{"num_hidden_layers": 8, "hidden_size": 160, "num_attention_heads": 2, "num_key_value_heads": 2, "head_dim": 64, "intermediate_size": 640, "vocab_size": 8192, "hidden_act": "relu", "norm": "rmsnorm", "norm_place": "pre", "norm_eps": 1e-06, "positions": "learned", "qk_norm": false, "attn_scale": 0.125, "bias": "all", "tie_word_embeddings": true, "parallel_block": false, "init": "trunc", "init_std_qkv": 0.0395, "init_std_o": 0.011, "init_std_up": 0.0395, "init_std_down": 0.00493, "optimizer": "muon_variant", "learning_rate": 0.00519, "beta1": 0.93, "weight_decay": 0.049, "lr_head": 0.00782, "max_grad_norm": 1.0, "warmup_steps": 200, "schedule": "wsd", "decay_fraction": 0.665, "decay_shape": "linear", "final_lr_fraction": 0.05, "batch_tokens": 32768, "max_seq_len": 384, "doc_mask": true, "z_loss": 0.0001, "train_tokens": 194100000, "max_steps": 5924, "dataset": "wikipedia_en"}
MLP neurons of a small language model. Each row is named by its layer, matrix (down: output weights) and neuron, and shows model dimensions 48-143. Each number is 500 + 40 x the weight over its row's rms, rounded and kept within 0 to 999. Numbers have three digits each.
Before each neuron's rows, "fires before" lists the tokens most often just after its 100 highest values on Wikipedia text that the model never trained on.

fires before: " |", " and", " is", " |\n", " in"
L3.down615:469564449520552457500598510449437487532531503541471540533456541569454550452505481485542484487528531562476459492496423459484467458538441492560518505482489464550506492510495435481470508501560523545519522490435477529510471513538535483390556525495447469444524598463522431479491556597452558508

fires before: " |", " |\n", "7", ")"
L3.down280:529531570514479439496475518502534527466540537573502491492522567520477509516467556473531456513512544562460499465565524463457562461448547534518522466477473514501492521508522477551537459502437437463487539465499525516502461491537476511467520554496507463472507596472549462499530473531565473461

fires before: " ", " USA", " H", " .", " ENG", " NED"
L3.down160:517533556471473486442523464470473510575423474502496476542477473504508389513490478504457427498429531527509511552480482437518490494514513525493434517424461500519484521531509594453551532462521493493473464505489503525461548458542432550550611531452496480464484451500490438469488499501470451454

fires before: " ", "1", "2", "0", " W"
L3.down438:529540493562530483518572512521529543514540508456517482481509514486450515493489515481517486582480507519507517565544578456545531446516456517552513441533475518433499449482550467542511549464465421513532558513486539473436474514467554546470493507535450450506415570524596546536547466514452497504

fires before: " |", " ", ",", "er"
L3.down186:510447538476521506455548447482535517485521559562561473494550530449500465490531485471490489476492483492497514476471417492544481463421576471555514439553512403562517455505464508508583483506577494548547523504487538488526476441449543498503469500474484459505533568509514510428492472537474477513

fires before: "-", ".", " UTC", "5"
L3.down60:497521476514483489488458506479493495532461558401460453494514470507513508507411451481515572436457444477536468495493510453484471459466532524496518560509545522588447493488552513478518623529470468547442517497494579565493486515543529520452460547513548508428502434490513487503436456548463501463

fires before: "9", "0", "1", "8", "6", "4"
L3.down638:457487491531534456555517542563470462523524524494482482471500524463476538526571558519491527512498490456459520539436490476541514496507547544488447539600452408495494481523525537515520498459497499517498497464415512463543451538483523421482477458490382496518493509456514537504499500543411444467

fires before: "1", "2", " that", " He"
L3.down252:498565526434561525541575499440445488550549505530512496541486462522577555500487515412518455474493512553468479576433487474521407524473501466449427484479513462519534495535395494507508417475521506529479487547435490461541515450499420540424515507529484449521511485484517446531425497581559557465

fires before: " ", " |", "ore", "."
L3.down525:551520545497540489492552511521553453535465472530549469478475491481503498527450499524521519463523520511526544444519503507431579517500492492465505578498493524514522503399441486510505462467545492462457492474488514531468478487513541438537532451530455531454491468507417506590506513502545547524

fires before: " ", "0", "9", ",", "8"
L3.down203:432490477492457421504489476486490484422409541450468505446525506490453499524474546501421522500562520527540480485475543469465495467552523464472619475508553464509518439499580520552461486469477497448543544526523457484495505556486518487542535483496492455569489500541528524461500490455532501449

fires before: " (", " ", " Apps", "-"
L3.down461:514598482500467541501544535552445508515532454558510538478520529443467504539417502556534519506469479436405525545404500422534465557493501520499458497549457491583453476478453541510485532478534528521512422536500557456453552563475506505428489479512500484466520500465512477577545463556522514515

fires before: "0", ",", "2", "3", "9", "1"
L3.down290:474464468532436454442537459503501422515513535491499537509516478438487459494412527531483529510546451511562507533483504547540498445505406508515440470505486548507481511437414477480452479537514509496470511530538503436540540501532440559537454485498388574491518517431514550529452519485498488471

fires before: " "
L3.down338:482403511455482581517573500507551450501476486547576526533575460490520481507512470511504500511550538520468477521465399578503464501513431497508522435542475485448498401500445523444515417611458522523538533554445446517522522519454563503509485525517546512444518561523501463482499436489439438472

fires before: "9", ",", "0", "1", "2", "4"
L3.down130:495544521508528436400552491568462435420450539464547510497532537467516461503453524550590501576462568513523459467428509452516512492534510496444514582477501484483550387446486502552496532570556511460494523580553467486549553502512476441500542507507444529498435498474510529509454521526521475450

fires before: "-"
L3.down603:527546443439459530535468494507461474473496466525497526447565510508554410499500516514451514476524532476489447423482551564509464496518552544504451487584480479562467467453513531456481526464447492465453530579562442522496438439486469487494488439452505516454504462549532491489427449454476533444

fires before: " ", " were", " %", " Title"
L3.down164:524483508547421460495512499471473498537521458509508485465494501505496541480578474481532491426534560512491498443579437467489545555546473546548476435457554505493507492488500483492534495526486482554469476445560460484538556488486424503504469514539517471551515530525466480538467473539424453472

fires before: "2", "1", "8", "9", "4"
L3.down334:506528502471454553588536507513490530475533487483552503493538457542508438506422492536480541591490515552573556502450505539587490471543501512501399558435486452555417458533544507546491483522485580534509521478511479468491511499515514467494494478481470480551536527516508449470512540599532558479

fires before: " ", "==", "===", "The"
L3.down36:482465522515474538556495465485501512508560503470489488489498466490489536525490500449532501568494440547531518534502525492434448486541473545542475557506423476488517469495519471445451549483506614469465494516506499581519524504545409503453472540562546455500556536447455488496576446469507510544

fires before: " ", " .", "1", "4", "2"
L3.down52:522444501533522538480512466487576575462479444487477596527458468576484600480417464486501551542506502491535538467519472522473535484522481472547510515474537529495459462521520522556533503577506503480506474425498543479557488444482456496456505471570500460584430483484513448504499448583480462496

fires before: " |", "0", "′", "7", "2"
L3.down537:512453514496506536484474486490535485526471417530498446496533531543461541478506442495539483472441501531474468483507616430458499430497479531541464465583443542504459494539504531503462472494582587511449493586557570492498486426525516492559517562527552504430553491545482491481471525451553505536

fires before: "0", "9", "7"
L3.down163:430494468571476529531532517500521538513516451487469488513485466482498483437438477481452576503438556526526477488523526494532517474541462580503529576492444551484468475527477490507489555476514489501499477482537592498484497483491463511447554472565469501583489476544458460507483467538497470585

fires before: "1", "2", "°N", "7", "0", "4"
L3.down244:431546515478401475496489486490516542474452567445562476477544494515529472506529498478459586486410584593513455542481530498443437478485471475558499537420516487485514534558503548542627518490506466503424520479493511533404478456529524515476581502509503504555503540487559433533491497530467502490

fires before: "-", "The", "G"
L3.down181:518508476452536550552503492531518473451484525430497493511483444438521529512454525506550507433587578493543496566572546460445442470566500463539482490487563486496570541529573533466473479550495483464510494472567532458542449452478526481566480473480510414566530471480495501503432454514550535439

fires before: " ", " American", " the"
L3.down243:511503477525453446567557502499494492539533521454469511457539467540517583443554512551517502499472460530537484503501489546495456473425471414506490421531523548501476484511574523523513505477554542500512498493514446504497488530594465517494500393407460493488521526533525408529483472560515481534

fires before: "1", "6", "2", "5", "0", "8"
L3.down64:487480506483503538496470526543523463535412472522537487520405496489582525445469490449486500492436432541467511482532481539422427493486477469470471509483559446512488484584493552481456461425461477512567483484516490454509549450449488533517562435622427492554476512482465480515537545488470507503

fires before: " ", " .", " a", ":"
L3.down13:463522513432459541577498506540454519520548414445532420497466485497527483423448488489518426437483454512552549553551499445479501469561495586514513559535517510477510569488484499530475491414439549556465477504428482466470533458444494506567469418560451457511487461506457496512567562521516461450

fires before: "-", " "
L3.down226:466491526514467442471423568491472492573504556457535573404451535428592476521477508584476489520464495441492513561420522458532520529501570543473506523538469486498531573481500493438473540479416512515446523477560548532520533532477465497543577552494522519495539435472483512546542480479482436451

fires before: "1", "2", "aged", "ard", " were"
L3.down251:502527470487559524493506481469454471492496534530476493508497499459484562546453510540505519523542461522471486556510554566578482529488503493503509539573476475529524480533525485545482420387516471541440547517528465490556496499535470432427454548555452565571554462497502563408443438519473479503

fires before: "1", "2", "3", "8"
L3.down305:479503491483542497539522547572465551553544538477484507475561565446507502511507505488422510509424531485491555568548537488566538483510491485525515457558472426519538554505519508444480486480452509559500481502468424492489462515494503568427566483528459471437483455447508524503507494506425532572

fires before: " |", ":", "),", "–", "1", "2"
L3.down273:426531534527465461471525515507440476502545546503499449569592416504501532540487462446507510439520511495505473469445497465545494537460561480485481520541558479483455497489534530447542443534513524496452547514425448476515477522542500464568452551480488417500427525469462525522570489549494474544

fires before: "1", " |", "2", "4", "5", "3"
L3.down85:516483478492494489465500556535511438545442490503478500449505501489460545424507545436460521486512576531498470524482458493559565581491538513559464464455473512436502517553511469476430463446514454545490523442524525560446462519524484549477486476506559515517445453423496553548449522494490521567

fires before: "-", " ", " no", ","
L3.down240:528541526519493500492427480471487477416543597396522491461521508527432479508526535482442510564474530553470492472517485449536572480436439524461529460522454502479533563469471542537515524488495497449514428554486442432476485476452530517449452490506447516521531517458517536458496394488487526473

fires before: "1", "0", " ", "2", " .", " ("
L3.down112:491506477597506543445525521520444495547505492519520500528502562529476523509462480489509510498585467481484491502485504404552528574504403582503545524503564501532468503507434511501479482493504528539486484483419492479543481506541498534472509532451536546498528494501599514563495512564501449525

fires before: "0", "1", "2", " the"
L3.down263:515475510501539481513442558449500527455484531461548582450447446513519539506464474587438544535543498543518499504431551474597495572545548527509476508469588517529505494483515503508465507519480480464489571479431489520569455510530539464471519480470471485569542515494536523464527398583474521480

fires before: " |", "0", " |\n", "1", "7", "5"
L3.down116:539518496562524529524401540473509496534498483501498536489424602536483557518519496581542557549486549521443520521557506480480503437447458514495506575492476468509519603527510541514438478472497549494522468428477492536481481548481528475538476450576526571449591455515473444510562561491502487499